Weights of a small GPT-style language model, trained from scratch on English Wikipedia: 10 layers.
MLP neurons of a small language model. Each row is named by its layer, matrix (gate and up: input weights) and neuron, and shows model dimensions 229-420. Each number is 128 + 32 x the weight over its row's rms, rounded and kept within 0 to 255. Numbers have three digits each. A neuron's up and down rows have the sign that makes its largest values positive.
A block is one neuron, or neurons of one layer that tend to fire together. After each block is what it responds to, as a language model described it from the Wikipedia text at the highest values.

L3.gate1104:105124115147104183099163071135126128165124127121133102174127163130053107094119134108119125067104171209122148140133134107174162128109109148146094151149093090084114148108144234083135060144084106196116151105157129113092108158113132093118107127089121117079115127159090119108083155180125103123131113116111128067129126203119144194091108095104157202107154079167185188124100100114142114107098133097168144128160111045142010112129190153160085088147093105154112133133136126103146121163173186178097116068120096151076128121128136129132098116108103115152097146108103159120140115102110133135
L3.up1104:111161082145131168171147081112135143141172102130085152146156185151173128065154120166128078158154172113133100122169174107185139171114137127176143171103154132072144113114125100112106116181129245107118149141187147068116110139152119145134087119139170141121151166128099071151134136125157125138189113051105144124101218170116109139138068125125152157171129157126129127112162117173124223132138146122124087107149062084158151133154149195132142085155105138107079115112142094104157130145163170142095103114137069125123215097093173080157091087129112148135155129115125099135140151138127135134
Hyphens inside compounds and codes (S-9, X-ray, ISBN 0-333), plus colons after list labels or in times, such as "OPS:" and 5:12.

L5.gate42:170126115090066128093127138157105152167113087112123135107132125121123135119134083095163172138081056098100108131063097143176083151176142145112162165145139166121135132149091150173152148114107076127168118120092107099132120159091105101115165112131138122103128147106151117120099137066106146089122146197079111150138050204096146105124095147110078115138162133165163161134058139135153160136150132137128072079122137056185117162137178192149202110135090154155095151111140167143121124163136195129131191159133209099166110214110129169112190130107093171176106138070162145089097156156164129090
L5.up42:163127166097116161090125101116076108127146152108129088130156123087112172124127079086053145167161121143123113126106084132111123114073125159137089072108148077179138141100150138077153166122149163129121180095069220100113039123143000160107121132054142116106171099142122080208143119124145132142092118177153124112135135113149069122150088115148107140131149127085101139137120119134158161089144138125086203161142128113178184171117100071170107108124149087180142148159119129146109098141166136153074113135091103160078117062100117081064183134116112188166112162112138135084094059139144144063
L5.gate457:139136138180140112165142123149090119090135117152191100158091136115121088174098188182141099090123090096157095154123084081171100100159124135145178144152108115138202162129103132141131115091124107094154201104162173163102132158091020103087172130148123131104120172095166076095112134173105184125158106078137151139133128064088136098134155111141086070196120075142114168133114094099132143120143179128124062192091139137130087153150068119140146144120165111105138154174121149110123103081103094154154147153106107193084103142134097088102157127112149095093187222112155111126111109161112168129
L5.up457:081135138167168112108150129137119119130145193140126094099112122121135129137079052107143132112164150140112121107105126091107142170143088081096136151135136165107141147161208161120172151141069164122169136104157136162090152146167084122109096101127147102172130122144133103094118161106131148147181109160099173150151063137158159082149120079148104146124136141072097135111157202108176120138166072153160112128068119168121090185115127135144160164149128147126132123119123122075110171111112127155140140136156124136140141141111129095160142096118070139166148157129113154125095093139152147148
L5.gate690:100111108112164169107127147124140111049123153091158114198137146107169140091085162148085169133058101160103111085130141131093106136146156095173146161133176118126115107169127098134108122111125067146189120136128110101101148104114136101140110155100111129125079167145145119170115156152187113159073081128177156090138176078100122114141075148106163149110102096087119152204179114114144082161111159059090074130126148122105174103117090130166142140178137154108103162089067130214112167155122179112129182117138118119141127131127183182103143136137111134103108118143054092110106092164158129138
L5.up690:094063098145145132139111134111095186156130071034106085139091106097138162150132122087201082051128097198106095110139110120092107133125130124100163129129128129099175190108152077089100107084095134114178135145094115129161103151106127144143193135130159120145157116126082147089031104143150121154143104181162184155139088132109122089116114124125169115130177137092135175129125146077154133183124171117142105147146088159120136154104101124132058112136102165092145103091163126151100087122146103155163159138107109135104124162161142141114113114148164117162187111117204093200106146087160124152
L5.gate1057:143171079086112152175129131158059137199073127127131128117130184090139150118088160132153111122117082127061130159169129139109110126138158081144116176131080116114159137141108118137145130124189096170143162106216081139114175120152129089184080105094178142120147119116127201168149156160110150117115116116106135178080124110181066119121132162110150100081146059101134031135058113077155140124044148133151154154128131154203124118134169077124058148128121191138126106112130100113139108123108135121134140128108148087124185112157200099165083166096111112143153064156117086083137168143092118168
L5.up1057:132100161096173168122132096146146136094154139121078160135159143163152141135129162085139176188159124128179147115158121144119140140149089199155135115161094086113195120181142131098120123146110134107078142201183209108088123187148136108128093125128106142167121128126115092069063127131150107141154159090064119156087148124135091120111097094229089145148154142114173163117171073088145157139166115127152144156136094161083171121126092129154143119142221092127126100105140107202142101144114102119121046151154135111116159098132166123173121131155111128148110124098116133133102158147115111115
L5.gate1542:185160125085108149096125153125055186112161107105156169128079157110144168170117111082150131125163083119157114171157159128149058134139114145115146101106141150128090116161116144182153081148144105127128124087123155111128148128156120087136117115061160119094085131083134147093175125191119115078089091105068140138164057096100120141176117037180134056173084102119134141105141114127092137122132143160098157118096167121155117139104148065083141130160128151107116152141072185149099022100148165119113146132095171137151144090114162120105142128135087166055126160117118081168157171099112148078
L5.up1542:096096162094139137085144162093156193092110092106132079132028184117102153164118131113176141106141144110137097116134162112152121162080066216103093118107075107124149130179113082081097079190129143148183151112149156120130107123145056108142120104167090133114093164092182083147134113110107177116117073136143180128173139148060147132134138162095154104128170105143144108159124148094105130118089176106111162136097140119137115161083096157096124133100067104121083151131140179204140120159132106073100109085144130158122113088208152113157162156176109152091138161105169137138129138077134142173
L5.gate1680:115076168150092132112106079151128101138104112102122152071108090133132122103071166151067051146125164202136149173085088149155089090150115113173172114121148126135091117104166180097123086148131158097152126116051151069137094187123115109104116103177162131159036118131095111111146164077141135069124099075152148092102140086131167121155219155120174080157099102108084128108171126085121075075169118164092100100121094123140092085166150106140142151158117168156148174129142160130107122125121131071122155132128135089081102072160191123115054139101086101088149181124096168160089113133152139119
L5.up1680:122125145153099074154100153169188137163084101166131110159122130088143146134103110180148219097197104061115083147168161109074175154114120143147143144123100121106098150150113148128114119119151112113090109109132113226109107106130100122063103103121142135154135124149101151139151106110069113066124089125158102141161048133133141080102125145115110154118149105162214094174149146166122161135154143102118171167133141158121078147081137094113171138110151100039092084140094141114154166093117151138154110136078133122097090132222104118143139119113133090155115099114138125143147153075074185128
L5.gate1963:078129134107100087156202132144113108105118128128142128134113196129096130101118121126161164110148133093151122106112062139103118111155090139134160145095149195039083195110122115130114082150101141086161087097097125157140103194086130104134034104156117123115147067111132116116109112080125124132131108229173112152072177049106167154096168168117141019092125103189116155117136136132131157127185122084071074163086180161103150092216129080109137119158133086156115112099113107109185132124074130069153170117110095156131133073143126142188153067078134131145118085121074168142131095105158070151
L5.up1963:128051135176138128144123126110127156147097092118143091137155146146121141094062091117148141154133152092136142100141092093117133110090111099104121157160099145098127085117064156200074103091197129164126092198131123137150138090166180109143118123109169079152120158176132149139143084135122201138126156157138065112137102164153147118118108072103094119125158146152126180118158110138101196139109072162122128128167147122174116155189124142142118112205083155141118162092136138119120177126144116162123088123103126144132154153151068123081137146130188156075101138071149117160140134126110141128
L5.gate2538:157117134152111158126147065105133128129122136110122131118160141134111108122127125146145088140110151121133073114151131161098094111133147093084208158162093172197114114130090166123135121149068163142128100155154086088126105158198123108145149111137105204152148116089095076148146133104144135127112200115161196134132085160153164119097090189118128084123063177114130213114147103150177097104187140158140096114095150137123136082232085098147135215108134189129119091133135105156097088183166132143140150086115095160112130168096117095087130106053072109120170161100107156145156156146088167123
L5.up2538:104129101112131098197161129139124143090126128108114126149194147122107129149089156079111123103092134173127139134128096114140135084126139142076136060119128121105169064119138179151133094118092164075153174154116112113126099201154127070112111171135125173099118171143189100137151185113102144158155093104167227093127086159172120144076111151048146146126162143137123130091183129168142126114092132109092125135093132131091143105132089148069168173119120170124100164076128131124073138173093074164118135084177130161141153146146106078132175155156102117137106179130101186201117144038105120153
The hyphen after prefixes like co- and re- (co-founded, co-written, re-enter), plus "==" opening section headings and word-start pieces like inter.

L7.gate650:091109180135188171158165150119146099140161143106140111122101152134162094112150123108115124157114180109112072124120159101114106153164130156127139104167159151113184127158145108091080072088119081145170078113131149066109131113090091067084133154118133159136161123077177153109004147137167104148184122095127111104086167137189125152120082141163142080121111139119118175128148142090175144148122151109106093055119129107188109135140161122095172171164136133144073117124167118096153111105100163102143126148079050107130148119126101126113093205151165122108141133137159146131106069134148111081
L7.up650:114153086074108154117107162034078098115108183075192128139076155145148144080195177164109115117132139140161122125133103156149111124139166146132085159153157098114124175155141158114099053088123121119181176122113122098145112112100088124157174114191113055104132197110133198152119139198143102107152123116089199114155180130152146057071113142164131155136100098061116125124101118135148120148125142094117123168126113076101176079178120100145131091151125099130123101104125169079111130105141134188140114052145116102118131117097095170146140165138080116157114132157160113134069130164134092090
L7.gate701:151093119136105116192133129112141135173135107087065061132166143112235111182097145140090066129145182150197242148121160074103139110137164149107086083169116156158144119218131104121161108170146138152124170139114132158095119091051091109079086074132096136103125168118142132135149065174127099088085165132106133093138122076098107099151132107098108119183140139149223109126105084126108168117131159105115100108135121115096147165144111196092164112107075153113114105133103120181114099089139177094127111125125177109093134043128163116129148111130105094145110103074183162087138163103099100106
L7.up701:126104142142127122133193161065114111153145137157111116136150083131173141123129138189106111104120169094106129114129167151162103068105157046101139113156080078065137089130150139123103123142146153118157114148123170130152109155085094084096106130118121159105098078096128177112119132169123149155025167150125179169149088120087117065151188121164142143113110126144121121112105153140115160142115118126115150195071126139118066141159071123166146151243165139123103100117146141119134177120067146177132106090153152101169115123112093166162164113071133133090217142124164129093156129110158106112
L7.gate975:163120153133137124150139108089128107072107131143141065091082144223079094116137113095102135119171056120159144105106130068113158154116123073114130116178161055179142094096222113056121131080145116123122100184143144095186131166111127089101171090130168155124119136090133098069114118124157121127098132156081126088087100108123156110062117111101146123156162179158123155109086075137125102137087136134156148105130139116199169158105163143145070122144196043179143090117180155125152166185152136135149109117123140098134117061123197076156086070106109096160136095085168131094140137118133141175
L7.up975:143129162108104147115141145134128119228151119128151163182114128004138109151099082187114080186139206130140145133178119143133117144131134110139136142133120154151102118192133160152161152122114155090126113134130156120093155137159153121135155126137162105075113105098099192171156108166094159127141118121168141159129201136084101117130130165180121111093080066033107205110151100126131165162146111155122125156104139080122153150132087146154171147123125129084121107075087129126105106127075125122137127152122055136109140133185138182126127106146091085126131185112113093177161091108071122177
L7.gate1021:173134058150062159128151148147178170124234149136073101131133145094087151148166114142105121130154169105154112118097126144093111105105090129153118131163094115112127144123138157100150186131136114153140145100161134041160133080129134064083174091136125123177159106089130161180153102137136082133104114111154182061157148132102148141130126157215138190165098150102146176117113100120082129170143141155172139169115153117126126123117097130163112132131143161126104137156117128145063138133092091079143090120116172155150149119145163119161120170130088091141118110101096161161119098098139115145
L7.up1021:105125127120104095163109087079152131086148156122079140081102148132130110112125116115158153144157162097111130100099158089135206163123125149127100155098161146129151065126138126148169133162080109155145144110103120103152128165144078072125130084092103128034092114131063152167154118131141192159180152110096145115110106098124123156108136120145103158169141143142175169101137091080126121127089180136108102102115165132141151107083075085119128171175157117142137131056182126132136233171165145150148147119123106174119128132090109104055141071094140159124084109081104146123209085123144108122
L7.gate1045:133126166124108114083135097191078153101054119155079175138117099164143120086121128121165115086058183172195127139117127094160127116106138149156140108102157148118122145069107119177113122085149138112096112139135191091129105138117128109133156161112179162137096142027099115096081149134131138197144095132167139126063143032221140146171074108130128076091141103132121176164129117111133125132147127134140089178086147149099130079140125162105148181164142079090168094157112144149121144151147136112169154143079131149148123081134175100132160142102139175119173089145101134145156142135122088139
L7.up1045:128192088148109143106095124195083112119076074163110173146117130136059153119116103158179174124119178138160122155048122139127108112141092162137164131159145145071104091099125152129120102154185134148125149123179160148121128107102188067149098113132164127146065094087119135131105086093115124125072145185164165191098129127103109088133070105142153140114112109081159138139131061132101148116155123067164079093118149131123164121115153170092114147131163111130131148150088142124196097079140126103155177119154169191127177175134118099154121129160072101131128133052173102121142095124104159166
L7.gate1503:116177138157161131168127158088160157082143119135092097092129174208099108115123084072088094090146070146127116108088127097157129118042119099119127126159110099128140088120193140110146157102181094117119134125131131149150182134139109118132159098155179188126118071083121100082120058165182124160086108129068158076080086106154126127104104094096119056145141190130174082140106121104135188145089152119111107171148161187154144148132179124127128097160191112200168101112214109147120099135162123175149095158124173123116153130112185104160138111084099077135101080090160125106115074080120140116
L7.up1503:092093139136108149074114117107082116202149125145133158132144176019181149133141125185132157134160153108122156068124162112156110109055085140092102170165120197105119151153087148152172144149108173089156115192115104130128164109088090104158195127100128068109123106160144232146136110167127088087141190094132093152149135136087130094191135103119108119116087059052124164071154165120125173092109146125085152131110151209116128137146099158166127104085109103138171152136072155119132130135104127126138123134109159146119126219149102172143145177142102086108128136108170113126163178164104142110
L7.gate1708:118106122092044056181093139121084106132148136186058162106101120147114144152156148082186122146146082102159114094107143185160099156151110131152126105124112126188113142095179181128119092101140145173144148163107112123127094076131078126138146131109142147154102135126123149093078151099191124146084110125125090080139108097167093083154103122123111098125174124106143146087084123108130129129130147150059159184137068171131110151174127134139124162097137196173147181166100145115142108122140122134088168153121125138130034162173117055130085128090131187113097141140119084113148124109130168091
L7.up1708:125148109158134176169131209111087135100090111139124115153131112170117148119109172092128142171205081208124089073126123184115107136132173101113126068060130111116115143130107101170115107107124110186144186096163119133148085165089142108133168106157102134098150132065091120127131122096080128152113146143162077170111130107084139178147121107063159131111144145093091168116136160105112114101121097077133172098080120096085130152137089145126150084125121056100091123115086150111100168127027142126112129140173085139184154139212127137110093183119180097110101135164168138139106069156098124144
L7.gate2413:159165114163193190118115111105056143112166070125141171130119134117189163173151134133144118167096091089086130160100137135074158112076128155092102128134145142108142167131147150145141168121102147163090146091159155159164170120101075100110085088167133135117111116083134176137109119128081109110081154128186059152144129118109178084090117069186152187181146158216128146186115097183165152141120167083033141137152131148093090116123131046157151095130116158122163138073098167086096114152070157135152125125143148157130150078134127148199194176114137077136170066108133127114174149160090131116
L7.up2413:109183103089118074135136135180096131080117132110115075172133102147078126138112086163146087137122123088180149110111157082109053108119146115120110143143187115128124109141197144156104176109075127134114149098132172120107142140147046146204094035149102113115128091118128138093094139152102121149169128154092092121139120071114099112148138080081115116109160084122101125113130125176154110118172160129205113196149169113072058103144064121137112124066115136120157129090162105086095096091121155045135121096099134107139131098145139102126145071097095210122099124120116060108095153110130089106
Fires on word-opening pieces, chiefly "ex" (exiled, example, exaggerated, ex-General), plus weaker "con", "ap" and title words like General.

L5.gate80:094130126159133172152168111146112108116137116116097140084156176126133167133162127095106133156097137131111132125193129119111104060108135105127108153113147146061153121165118144079118062121112108196152132089079130079088164171110115111088082136081125125128122057091128165062108060114148131115131152145190131154172119188166128118156149079173084127091083137116149107126203146150147181136098174123147110144083177198174159148112079125151168138151169096092122178112180123183126108098144127069101053095082029136163132144091179133084083163150111147206111137114150126045165065203127124157
L5.up80:065117101141104109094081125061110121154142174138078105138203104124135140107161127147094117127113144163122100194133164096127131122191157106194159114115143136086163161156159155105119111131136106175125130108122100119123133099138102167109127110114116162128155100125089154186101117128072141123165183069089092126120187110156092111155145160109211116062031103087151128077105157111095155149105176106158091095155128113145107108110123139067150109100138150178074164155154120111096096123184098139106111135144084136163120103138123118118087116115144161126218129086125079166152149096120173154
L5.gate644:142148198142161130099183157206103122115089124085094119165181083170150168108179089084098155158039109185158147110111102125107093126107180089160136129191112085144096163088110134123110145131084140115178167113110161103110119124101139184116130065173109181166128148171149124085121063095114115101120082117169122134175089096144117135131132046161107130096132159159136148064098091156114080183080190119123157176103147180128107187158144169118134160145138094164148127205193081143140099116166080113113121063143142146136124140116132138077114061140168157151127072052192112187140114100126115050
L5.up644:061084086129139159123117105147158168100129138091100177149134162138120142127136119141122110179126064127142089091130099139080101113151088164126115122117077113136168129088113205138160162130098184081101123066174198130167132100092104114136082140117120092120142175135089137137124066133136145108126165109100093124146221162186101093128176183162031153159094117107147150121139095084104080082087125101028100125123148119079168167114086102086168104126146119124148125104097182079144135149115197156151086089133144159130104122050161102165133176137156163107107093130191131106158112128135123090
L5.gate1275:154144092084147189148194153143120165062146122037091176103161128160120107130169143112154127116119108094069126117143102140194035144116114135117147091108071133101102039160136108130113127173128104179144135197127149149152098116085101132137137084129171193187235125167090130064178120152098139140146101169124126153121140128157086115032139097135095175137129113114112084094100171105108177092151133133096094178119170182125167108095155142150131164163232127113196109127171140101116106150101098080141026124082151149204107133093128120165066131120154144154110095172103164120093134103175106161
L5.up1275:100166135133210122134142197184109161111210124142147070110036171187174153196106103109158176148132126128107109045104124134098123121165112150144071131175119143106193130199092176163144122095112165122147113129108147122112100130061092081141171108134148117046194152105149143143140141188122134137128146180103169134186111111159090041084141104104111121089150166117068131177078085137103116159081142158161128154108165114137144140144169068186155135144163203144151127149181104143148120178130071088064146139130167185142152134116147085167153176149113122153121136123075121169098143120104141093
L5.gate1324:194138127172128158140121133093084113104123153136129101149154110134111104091151133121173163117044157120076163140141151128137128146106123110089090176123091108211087111137079131137142083122138134122091127138175141112167110134130140101091131137112132125095146119139153131130178135135134110130184120160146083068150091162109043098085146101115129132137119058061151095089157144185165127086135200122131109113114085133170137167125145157134101145125128151164140148112160134150054136120096081114123086139152146178185162077135215195097138166139098096148130140155236101150109135065103079102
L5.up1324:156196150084117125155124126113098151044164187161128122110105137133110157098114104170183148122096134114126168139135072090138159156093195133134140182116107102170156095128109139140158076133149114169120059125138150123150071175146078159161122065075151091109142088153115123126084083154154155158148190120132087087100091122117123140158138120131060105114121143095129114121128136120068159126100177110164101101121122150111154137104150120174111122140099125141108181136144088089133148132121097083096107134105107168104129081141094180148160115177127148123089148160163121149068136087103090124
L5.gate1356:148187124135135098189141096166101132105185163148134145147173131088118132146095106090147138138134169132167136127102145137114152144157153149157088057121136116134165129104125111181138073152101108121082136121097147185147091071167100138117177068170140069167066181087155133154171157106149066114116157139181146105162134149085123150111145054081133075114123118163081120113113174208164132123084128089152138117130180111152142178115113119122145079128137169102161144127166116174089174128122096097170106116087147084089121160145154171152082131110098125125112114113130111140125096170161145174
L5.up1356:125119179110116139158124139197116129124163149134105121163110155118135116102122151106085132122085105212118123186110138114117096152139088138166118104103095146149070130147137131158071114149133151133127123102161102181143091097188142174133077149167113178075107110188096062139085152142157124036131142141199151122146138084173153169146111079127094175142060152086087184204089161097146166130082138081133147110165120138143135178151147174114131129103090122121127136119099135092125073126100127159194093179126170124123136089136168146099109158140152190163112083089127078088163150156152112112
L5.gate1824:108151078144134159150106160073109119093106146153131056121128188157139165088108114122165130107106155104117093110124210164126110133149100101154124104118159128122127163193149154111127075078119123142178133116110112068101136131132091139195184056135183129136142161050131136156086102041127130173081112111134089123101137106136053147090093184114166125149092178104083118081143142164160129124077125090128145125128108165137180090156119118061097142130161143105151093103176136119159121161114154140106085150112159151161174090196076177164154147143106098149131125133132163115071146117116142099
L5.up1824:116081125151132155152146130186130136068167116161187071105118179143138137078136093017101129046152098195135128162114138139101132154070054068099180128138108087094125162147155127037135134116076131123112105126127135124108178111114152149126100105099124138143135082157177174127081127144135104131100175066181100148120138174109122142097109164133118083139129071106152196182115138137121171074135054138201084197097148184167164110124093123104108146145179179137164103116140118145101134125141121100174109153089079107146151161168108135149181127111113086130120096106118111158093079136063165122
L5.gate2251:076154115139080116161180135133173109081046155143171147148173157151152133146150118121146168120147115154041141107132131118087135148105098112134174138143092177149098235153127140133120098117087188075087176117146174125098115172109122155080149124128098084172122090092190154125090112071141104116184106111122143132171082137090156088170146125143108150131138120135078124134139095126141163092145118142142143124186108143099119122180094163114064139143168163080143138141151076100117095149148104148109092122126145136048179139140112121125106097102088136143142136155150133112126156188142094106
L5.up2251:127156144154137173087180183139097135153086100115100108096129147089085128126101081092153094150072148158135151130137084063152123145082131142155120093138096138105100089144109132076155154134139124122147134143106120067170092164162116111107123062107132124169154086129083098123101119142164176117089128136074092143121115147109135112108122066141149133141087112109106173135137103141125104105101131093056131160133165117153083152151111127126121121154156111057110117131119118086136106101100149056153105124044163119139109128158187095132072149062164134105121152103151116148145150139149112116
L5.gate2306:108120148176119090154136139193113162145151131148056160147094161148169099150119128096193096113136158108182133150177126119161097125164109126123158139202093111168076142129095161142104126145094195116145118122090159149128161117103169122126073148142144087126137100118097128170126116128081112099187151113133129101118168132157081173138164126128148156152182138140156143150143161081118190162208129122114111104126085140124049111147135115092121083197151180135151126106152078128132133098107189120124167120113132137157108109079142140135103134164066137112121132106176144145132167142104119142
L5.up2306:162094146078155112166139135151068176088170125078130138185130102162142141118124162090115107092146108201096129117121130149108134072170136107064107075139065082135152183100142119106130090190112179141093110117082113148164123185165168129044147177148161140122149128133105037135072156171096047181164171079141067127131067061103144134090195204110101120109167130246090167144075125107119143173164063157059102099089127113108124141077107115139137127121139110138196122170126166112103108119077159143115152089148175143135119151117144091135121160158099125129165110174128141121111157170079136132
Opening word-piece of a longer split word, chiefly "ex"/"Ex" (example, extra, exposed, ex-General), also c, cons, ext, inter.

L7.gate117:120099105123128160145150102175131095120147142155092133142149092092141137207089075131138158139118150075123130160075160106107149128129141100177128183110140121130129073112107104119087077162147095113122114130119078169089174136156158197136120095046107097116154127140177135111113163137142104108153092144119129102151099151169116097174124149089113154121086161091150079120084140144166103101175162173180122139164083115097086183081163119152139122088133086136133175172140125035086091124135152115119106113134103191139120072148094169130091127132076243128113135129127145120156131081117126140
L7.up117:084072152158172120122080173114142105096147152110166151146178101142089123120099146094175091155130222063149127213077097180175118162123086145067113117112165123123101070148064146122103122086155129179104125133138037091145116108115161174116183165154159092111123150120117147108150151158078064160100159145077131101130163134109175153094055163032192160146110154096177102132021088108112131101152069097143138130099168149179093153142105102114125114169154089200120144103164140092115159117162119159144095107051099112166122141164146186059083121113112114142110183090085094154084124144111100123
L7.gate545:130146136102180170178058102114098143120140180112123170123114104141124120136119134136179172114136118108132160110122095077138145090118162069126132141068079062155122094149158115110091176092143114112165127110139120113068148195141121126071190121183083162150112173135116157103149101110117111147132075130111132100120154162130093114150175091119118129080190111158094142153144131134082110129145184057154097064079137165108135142070114160083087132100091163113127182151142143114152121127190138068102140130090095115131085164151100160134131124129151122163125082159152096117117084097164150132
L7.up545:138132090130049137178180107100120107077096104160117088110138097064118177130089133084093187090146126079117111158077186154141128103122146137134085076147100111106116138162149128143165185137150141036122192078086140159090094113131160141059221140183181085057146091180133089128094148169086132110181155190138136106164086100095149075056171125149107148118080166132125113119129099108154142122145201183071135145137121077090148137169103135115052089125130214123128157108141191164157155156157127166104132082145156120069168118133083140080133146096160146090213094163105109077117125092135088137
L7.gate799:155088162118150155105093154105132170135088132083131065101084112162093145138099117102227171121085207144094116112152105097157150135132120151102158124176097084138124139144090127103126127116162120121079134180092070126087149152119142056173155123159215082164131061096102103162125191122119171137107080145164173117122149114106121174125122156161133108156159194149103192145122161185069157197158117156127150137102154141144145122077133139123153134143110137120111168102076100152162199107143137147162128116161115117159191154115186163106088115191099087108209113127123154141144174169141119139
L7.up799:160115119121114173190184097129091139097149148089136153077169146080125120119097119115164139130115173039113101103124151132086085111108101125109129107123038108123087140080174127077152138101118138125139127121107120121127157155084090141114087113144060116125080150129123168122113143139091122164192132165144136124120136122171130138123084112133142129070072134093132192126159199158138163148171148099129108183127146134136159158160096147101156102098155167084123155095065108118143110107164162081110084137089118125127140128083113120110132172118093191059137121113138110157138152131166128134
L7.gate810:111154111133130150173151113087135127201152143146106106110223114115125131162131135073155128187112102075123144128106170154135096141099114170139158117103128158139144061126051126092066111121133136136117163130146094173134179121104122130099067147160145139135117155102097110099144128164192153135107149041124173151119147085171129118128165226163162140144064113158136133102128115140088073153151156091114125123155159169139129132128123089111119152168128077160155161093141112213124106145136156114108106154128173157098120091093108145124066163078134126152129137154169143100073136167134125126
L7.up810:121118143112114112150122119035162119143167091136096120116145147163189104173155151121158187153182097101139154121150137106138128123076080071126169112104149131133122110130123108168089104112132110137101108096066149063158142142108103110144119083146134131110143169139089087129082151149163176119128144105085108155131178151134112068160124102121208161118125131109140102087072179078133081140155055166148117140134099111143176095125087099144130068138108111109117088113152110180140090159116172106141128084149046136075080162110099142184103141165136131111140143184097122093107132123131143121
L7.gate918:133179169152092117097087132142115100142119109165094114143083151108074098152142149167132105109146159155138201149192082061157105148118142139089132123091121102089129169065130143114098128141150160061104126114154123155139152133177069145171160149144130106123094129090123140134104192113101175133126120121109178092090153076130087153128071171144172147114135088110133097107098110123134173100048108093122119126076188101109164129147170131119131131140082144074131141135082034115174207167135131100163137170110144164173095060087157134099088138081136104123093161102189082132138142100217102049
L7.up918:095109168107140153144124178073138123109124089166132133102153106122146131195122121185078100085132164173085159072124121150114110066137086140157120154165146110174174095178129134110086112126099143077070100158134116110141110138178098067140140136131178170120105125100134123133138092108160137166117192101121175195158174082161167072101169091140095166144173096064148148194167137154119171219153118075134165131186115150097094135114121179118100058061128102120170143125144076081162076123130171114160105129146128132120174110164099185140113129159105163086154090162111131110105123138106164095
L7.gate1442:146175119126132158140188156138164121101140174121085121228135203105072083113144120085161133121159132144100135170104156120087121067087081122138192120119109168123156153142169115108092161092121091113101118132132105098126129121119169096144151077132153121225165126098068106067118119120101227107157099099105134163170108115153114162069121157102122107073135126128180068117164145161102175160088077101115153141116110106099143108151132132096114131061133174056138129081109142091125123122129095104112111174150140117128163153090115146144146123158109120190156103144105146152070158146137129137
L7.up1442:103109090108145153131132191152101168107097116094128108158174124092205131079116136044195164227114136104106145083122118089121071156107161113184179088132096151117080193068167122095118113151141116135104116156147153098091151100106139166102124119154109116121168125103147123185074169132126186161152083147110091118086121103097109145159109127183152113157204210118128167141147125114185149140144162075137084159111113091103156107093074091110102180136159148120121156060169149115156076110167138112120087126182107116092165150157149126160118087154160182151168111143159119116037131108170114178
L7.gate1784:128149180162195157085093159128097104151155100142075148134129109166131168145115135139186119112099162066110109141121128115143140120104160121057124137144131166117150154105124078094141113122077105112059076138047157144076141099124118136147200157163156122170141149107078050124062095120115081068094103199121165101162116151133123121149087119169156174148174147129118132121110125163090186082202179134110104127118107134164103155130124139131054133116142176130104156150093116084135133093115142106083103157124153169052097140179146144087123106129141127155125119135212118146097112091107110121
L7.up1784:142110150158090105158156157109091141128118133064135157100167156153148096184077102156064149090115155099128173131104132117091149138146064135099119140162138095114124131117138139070139082138099204096106121089069113112118134152087118176082189042134181163121093168153186151076112082129127133112103097084110100114139114109125163142140142160117151087063131151149139160172107145173127084090144050078159114134087153103098070070092145120158150171076117130092110101179084138086197121099138161137185166133059106148146179160111137109095122173145087057147142115135119192161095129145080155196
L7.gate2551:183096200120169120172118163091071110133114139109149136101153058119055132120109114125128110137098149051144072143149149116074142144114110135098142146104122145110082111065170122096145130106067123126103131096068077103107169195054150133147113094139101129150115122109078127158184129105214146133146086091093113083072165141157132166150068097127078068151159142204096193110135106102083117153112138149140161105098107055127102151126125132161155101085178192087116120120124115160154141123078136173145148114094144162167109136123084136112174103118157167102158068129197101149127124101065124152
L7.up2551:116141092188127176106162130173081128103113084091111136086166111104112084171139126089107159123119161166100136109175108065136125150112120116130173118112115116151092115167177101115137117118144150119138157108129097135175150090144138171150125165187106169150105169152131145137102099122194138126145145081029168090141150106165128147048114087132134108132154170136148138188108159127091141130165191124159129107094107097108088132073110105186171076138147149159147096121093095093114137165150130100150075148109089164149168121136132162133089178124167128193161089080169156121131067210102130120
First piece of a split word, mostly prefixes like micro, pro, non-, un, sub, plus hyphens inside number ranges, scores and ISBNs.

L3.gate1371:142139139136072118195103120125105110120169079141064202109081090143139071126178107144156198166087145100124088114168131047118120132131124108076069102177135162133165132153115087099137126140078144125130106138161120129152095158126050109098092098096108145120175128184106202157132152169156098094153085153076064128102091111153139117158156158183137123144167159120156136161115125068104133118101119133082109143118143098101124122151135095074104114123152174158121171150110103140149170170102137134137140149043120123134112108105059091133118154131055129156149120127178137134098034138125069136
L3.up1371:115119111076169126080141175093128129135137140100141156113102121120138113171185135139152066078133127132115153184174128097123122128154147141151141127152125121135141111118107205148112134123138137121143143131127184094044184110144135109130117115189104128118132181137110099167128113112099113153128125198074035114142144140122125182054172111124089176122090182132147148043170135151161159152148127079193116047102099146225128128098139105098171088128060171120162142111130121158128123128110129084142082177143110139119169178118171159165176127109180152130144119073152083106122151119104122144
Opening or second sub-word piece of a word split into several tokens, e.g. Fl-a-herty, Mar-xismus, Con-viction, Ex-hibitions, c-rises.